From a checkpoint of a small transformer trained on Wikipedia: MLP 1344 SwiGLU.
MLP neurons of a small language model. Each row is named by its layer, matrix (gate and up: input weights) and neuron, and shows model dimensions 304-495. Each number is 128 + 24 x the weight over its row's rms, rounded and kept within 0 to 255. Numbers have three digits each. A neuron's up and down rows have the sign that makes its largest values positive.
After each neuron's rows, "fires after" lists the tokens most often just before its 100 highest values on Wikipedia text that the model never trained on.

L2.gate98:122116105092135095137074132118134096119153138135124151141124125175117126163122111165109119128126128134157089094165153087113148112124115111145138132128123119160155129148140117092114114168157074134129089048090161153129140113166099139113164126128158133162175087106161136131102121131129139176121111150133097140091145121147213127107129126108158147097129117119119125112167130119108148123130112123124126122093136116113149097094081124123140128105102136153134142125095103128113167137116149116154108133093120103140132117107115118160119102107150134142173124177143154144099151142110101112
L2.up98:116107120116085074161160140120118092142138110111105178170121124152116138138123177144149105097129157147139134156130151129147097123087152102105106147148121144182136108115127124082152126147154106105133101081112190159119122193105127166124163138123177105147151123091155102108114099096123157143116134137130117125077111117143125137172137126135178140096129174120106128169116112142124123132144152138121119095110101086089183114147151110073085126154114154139155109140106156142092111148150144098154134140103114099127103108134145083139066128115105122162119115120102158146154157135157151147
fires after: "\n", " of", " |"

L2.gate968:151116133095135114106113159170123126146099171136151112113075108163094120144149073180146115101074156186131113123111124165113093086148131139112133168141123155160140165068152129106179117130136112142144107124153111180136151144142134151155138108129197115111124130116155158133072143126127138133134109105096099136116133159099172154119100130131127170110141109131142146129141095147091134142115100150124144099112098144110126131118144115122124111120107103100115136112136093136132087144142128135107172174079133102182149116074127146170094103143107131131147161103127147126139133128149103119
L2.up968:122123143143147137150129110137199114103144157095121103110105107132132121183133102109152090119135137112110130120106124128128178143096159157125128103106132105127164141122146134150116128133122095100134102133117119101125131107121147173159089095107136091173097083121134148126125158139152138149113083113123145125107120158089132118145107134117142139137121116148098143105116102114126136125116146111107126099141118121158200154147134083135119149141190143141104126125115103118161145151151125159151108102107163121114116144145123150114131087105113112132090152103122145167126146130150126121
fires after: " |", "|", " chart"

L2.gate314:129118091146119149149116119109200115136134145168139091144114162143134124134160113115141167142064128116150131167170134160139123146160107128095177140080153104058103160107168146131137132171139128150146173134133123130104113152148144139187126109131150133120142122155127169118087098124092121112162080120110153104122176130097125123121167186119113139150154109122156131096166100172145123115129118140141138109104106099161140141133094141114109161136128100116129152085137114116100127108095111121153134096121137113135127119071138135127164113183149159095140174139102092130100127089092088136
L2.up314:102089138166099112093142113152106130136118118111126123151121152135142124140167167113122130119045117104162116127144118120142105125135155141092124152095115134164101111079160125131149122104122124148098086105133123105123154106118136165122144103136117204107095136099118109174109110105106116113166101120135086152121145149141120130152107151128102145180127155141139162136153095147141129139091126130138143081073123113142099137136155111129088133108122127082149157158084150145154139131097108127106144131121141089128129149121139149176097151093089137124127095119111076126118118117106168125
fires after: "\n", ".", " |"

L6.gate434:161137135130139115164136099121127126070156161065122159085149140095145159135113148125098102157150157118118176105112114179135128171124149151110084099075126150136128151114144092154109122142119151135151118064087135132127122151181147129108106161109095121122106123114124167130083136138141087145103178145094125093066123156099133177142094121122163132118118079078091123149152129090131131111088152159148094122122077145141142136130146137134154104117133151116153132140095159164162159115170103080150079140128106079141158120120168171127109113147120118126126160112119153112092127175087110108
L6.up434:135129130114152158103193114153139127123119146125145138166168139156154167150120146129154141119118084135119114155177159127123105085126132098125103117136136127137060116137081154101100160115115100168123104152120111130108116116122130136129192084134135132106109137101136113151086148152137125112118167154106129112154092150117155161137096129151137119149135112133138138091087137127130116091104154191173149101158049149133106125155126119125167132155151070148127169142121101146163135094121130124129165144127104121156128157112138104118106107135114150118148090152155152120168136076107113147
fires after: " |", " "

L7.gate503:093147147086144140148136100183150141132132141141176104072105112143127144124129133131107150133131145155134151114116132141146088101106120144105112140084148160124102126101152145124136166144140161157155138126155160102102156112164164153123144112101131114137146113148117177103115162135142119146117180108138154107148153117113157116106133157106068135127136095088146131124144110142062103130134111176186122092125116135188159182076104137165160110123100173150164135168080138133138132158111083115140111138118125111136136153125123119140131111175153132090116115107118126093167124138110125118
L7.up503:151166110137106130099135120136118109125130126137129094102143172138134131134150146122106112137120141177120134120085108123152138098119145134141144129123136116148117137098202139117137178127148099129143126099095108111169101132108135126132144093151120148151140190161161143106110135118161117122132157084141187134105108136160088182116087129134124135176147114131100147131158086120108159161102174152153138114098121089118130097134146109081064114089165140087123123121132189166126085105131175088144139155119109115106158123141151084115121094142096143135118110116114173131071141114135137117
fires after: " |"

L2.gate380:156131095109168114141162129112137149113108152162115099178160160141144127126146086131136130142103153124150164108123119165130125113150137116146120103092117161116147156145152142113133119121147109125131145137132123139135133139150140081174146076102154126126121145132135156141082111109126136134117139124086110113152130111098154123111131155120096153139129102096126156088157115157107140138164098165100163128113100124139126135113112180127144166122128138093111196162136122105108125125143136135136149157141136106169174077104164120178122141156159174137126105136123113092156102139148132084
L2.up380:136120086156129135163147125133145095091079143120095095149140131134110116114111142152155113122112189139104071118143100091171148128132116120109115149126149145125092139106138103084170126108106099168103163109128144114135155151164130093160127103115135138142136147138115131132089100106125163124121150100078130140160170102129156114136128149153134150114113121077151160139113129119119125098188133157124091104129097122123125131159165152134095147141149104080113125151111099200141104121156126139147163108094137142140164107125126134144103110141088138117132180128160099124122132117117143119
fires after: "\n", " |", " the"

L2.gate905:120097098097123148138121171148116139133160169162102118098131138149107094161156123098104139116099136121118128136123139132166129119121121126092113112075125137137156132156120093152165103117113121108149092104151156133145140133149115116136157103092169115098144110128115134120084114126157158128148129105134149132138130155109174144142089122139093168136154084080119167122175105132087129149116145150135118145098120156122129153124124128099117103143125107116138170156161106111114133101133148115132120163139132111116132094082143127147113097149131160156144122119109114087089142155149119108
L2.up905:121114122132154117062162140121088122157117157119113124130121098118121189130112101134158117118120147146124164119152072107114152109162104139162159101149135075109079121085155101157118148141166136100099138125104082136146152114178153138124105105139144109102166141070137127119133121130156076111113102148193170126116060161150122124100155086129132125093134142115137137127131126132117133111147129111140152159122156102145135164109115115105173114141153151115144126102135119144120150118150138157084101116088111075104094136123174103126166135156169120165115129078155127122164149071124159115
fires after: "|", " |", "-", " Total", "\n"

L2.gate632:153155148086137129124126134124123138116088165148129115104096089168111107153152071116157131130081129140129144146081129141128105122134113148118111134137102142166144182117155135135179110106094100145136110112132125114147145148128126114176155111118171113086133165174137145116083128107134150152143116141137085139141142131086173165132092082090138154123147118126144144135121166143105126139124119154148115130123114142136169145115119129127127105161102119119128173128140104139152135167117119139139160126141130133140169120071120126104104145146105176127136160147122131083120147112144097141
L2.up632:129115129070127116104100113107100121114175154112137140130114090153151110122147126135154136162118140102122184123129131111117145144128126095156150130165150140145157174109116156141150094101123159130145077153203146175069105112140125151113125175109177141124101132143117130139102131173148129117124117128141117088103131185103122131163127131120203119125143119123114104090126157092158131160094082114136141156110127113107139140108132102151170101107094116164088142086129132132075101196121155110137063090119105114102071145124129122133113103130132144123126179088106154118111141122147093140
fires after: " |", "|", "\n"

L2.gate207:130131119123139112135165148120089135144120160137107130141093096132156115157154108106115113129131184103114087114135147154148108129150122122098118105130115140120121152116156111146192143110127119114144122112154115152121110142120151123161157133102153118093147182129131122138066124111126169164130089104086097133118108081072143160119096099111136148127170117144138164133140115131121136146113114173134113145118094132136139117146124139120136118142088117065154153137147110148118102157140170155150163134112154123174157104094127136185086147141125136110137128116138131098135162134176103157
L2.up207:106097153132106123115097119135135141072147105084154125112118090093102125119137125127162141074141157155176148118103126094118121145135101146175129131146158109138134105061150134140099119164147135115117156134127110096155115101095179129134104173131163111148111116138125128117122160080110128106163146128082133151088143107095111086152133119120119111112151125104111094134159156107150146126098132146118170117125081119072138108117121147129144113141141131124122098106202115203163097135126107103132115149114157132139101145120137128128152136165086096138137150117125087123114096193127120135
fires after: " |", "|"

L7.gate55:141116143147094076142167128191120134101127139112100148088148092122122161174102114078159146139111108141082150121133095167127122159142102156138109076116108115142131141187113131114104137115114145122123101119145119150150126118137118193156136179110142135115114122129113110155129157131160068136103130127139109107099140159124118129125076128088125158154125097096140128168134136123166180133070108135145141161110109155149127161130119148118127134100130107143079179110127135154157137097154091125114130123120155079166101119094134147121101118108133141140181123108160158077113137132121161104
L7.up55:195117104150144137162148151106145090175122097122167142126138180111127117152143149109135125175111117113106157094116154150154148128071136100099143147110109099130109129127137113116130163164136123142127122132144099100098127136154145112148126148124122151094108104178132116168158079121139131145126142146148163093059117139134111124114098128091175141128112136114134121117167172144106100093108113150136142121141142155148118107130138092138158092185117139070168128149136173103111110169131086123121108127135130111090107141144111131108101165107116129140141110100121108107099105124086101123
fires after: " |", " ", " ±%", " Goals"

L2.gate658:173143109154152133162133140158182125118126135167108088126112142129114114136150145166133130113102149136129108085146128171123097116131114097135147109125128088139150165099150107137125124152156091160134114086146136174160121091141134113169145097165143118137138146137156127117092129134115115134106099130113139085103116126105142167120123122134086153138108127103089101120162098147125167137109135159087126127118077125103140123082110174133118115149132143107117161142168104089144131097115128089156126167129149096140104088076177172188137143150150159148141158111136119122106162183117130106
L2.up658:134105113109132119169157116105148153131087106148120142155114137128141150128143136179134149151133161149089117123136121130163116128150153178130122123188130073120127146058134080131132149148132102136163086127117136066177088118154145152144129133155115123117137132110136135089088119159085141088164074102161095082117094158136138148142142148119083158100111147110119090160147096093098123114172141171126122099167097067084135096134124143100118143141113091131172099131139124115104123123130146146143140124136112131141132097140131128147079127126132145185142146139170157127115157141113143134
fires after: " |", " a"

L2.gate505:101103094099146146093169103144127104144112141138120100131131105163109135152162088121109127094082129144194150126133128163111112154112137175109167133128113088140126138142170121147174122159147147106137141122166137145163133098176136165177130106125169105120128100142139151106102126095096119113126127120073154133093159136122159164144116111113102138149119105126168091155163119164125145139140143142125119121128088161135156151112106142130113148142143112136136137120160101129122138155133097097098155188164145090145111139080108134143128122159092152106103126114161116104133135164146102128
L2.up505:119125146130092162151138153116126143095100104121133143130105133152124106136135125147128107139109155187137198136137134144175149099116119142078155125132091104148114127103155135115115087169165112106123102098113136098119111130127126145189117143102155161126121107104139128123104110103105163105124130134100166125114141104158097132079120151062130149164131122100124135140168130141142115122161151116114094142144136103111118132098134125123134129084129126096158114092153092144113055159109135131092160148119141088125113143088135180094111119093134102114092101112151112126149135089147125111
fires after: "|", "\n", " |"

L2.gate833:127106153115155110159136153139172084134134136151089117142145123108122171179182118127140109100096129108130126145143151137115149111131142114147168104147076114143115146121146125131133165151109139171133130102108107128156112109132133126133136085152163131158173143121151161140106105136097121143147112142113152091107164116125112157134165113130093145119102106104113126118157080180135163125129125142082134174102118109167135122095097170182081129105083175119140139132159106104136129146113133123129139147171164146135097106107183127176135158134128108110182134106113125098103139134159130107
L2.up833:140126170106153111168138124125154140144127121163093143155161117143122171147165127162178088138111156113128117136131132134120133080083131130136163123169115076146096134106148112150157156173101111118128133136134147088153103133128110122100151119127157123152152147146144127101134101176089120106176111117145130103100146134155107152126168108123088127107118126104123105125112079146132159128130133137098143147125143026137171062095144139150097117159104132135130101126168117122120137170130128146127143128145122174122111118130166102133095167136110097139156114158107137127098142134147177128
fires after: " |", " of", " a", " was"

L6.gate569:136132083111148133133102130093139113172119142109130129115102159156133093133143120148077122135150110148120157130101124139149188135168116157124184089121127138116132165094192159136149138150167119102136140121117141116151135107136159142136123135125132109125122155152130110147166131151139135155146141130140159136140157131124114167105116140103128140154159104091109120175219112083113087187091173152113121093114102072123128115152106128120129118111144152104140132155105118115135111177150132116119114165127119123109125153084086126134133123159133108123120109156109129142072133160115120144
L6.up569:165120130146111118102144139188114153158150147127148143099144095114130155130177096105105094121150151131146163112139134109101117132103162131147123150080113133133083113051117125151163088130117140152176142113165128117134126087149128148093143110138129117140173115132162110084136128129150076103117090114167139121101110136119132115117127077153170140115192110107153121153131096125082176152136138126115171144124115131111087136114103077140124124174133127105167124134114175151113128122122100133152086158100101108127149119120099151158083139130079140133113092111152130130088166130116155141
fires after: " |"

L2.gate170:120124100079139135080130133127122158148123147131127120136143130171088142132140083128112097097091135131096149132093140133166119110124115138098096138115108145143148149122171092132157112111150112119146108097166135138180119152152145158161164091156212104086125149153158126122066104093101131140138130142096150114119129097137156177113107120127113157121173096108152136134085127171136098154139109163125114112096145148123134123137152141123134123142129144101125144124145126160107107174138141100121141154122137109145141110072116128150133121131097117117134148134129127094119164122147111126
L2.up170:142168142154139124087152122091105130107136134102125104081134109133082145137141134139089152075131122125083183114084123112138140118146166122119103114126129155169147128092158143136148121129182127090143120133141121112132155131127105167100157106143113113144170119127140114131115132144157122162110142110111131150134145102146134121108140076114093106092116064116122147125102143119143117140135149100116159135117138133143127089149120131108150158095124125153147169182142133104090112105155138127150122104126131127117094131136137140099107145145089144111129121118105119108090167119129093134
fires after: " |", "|"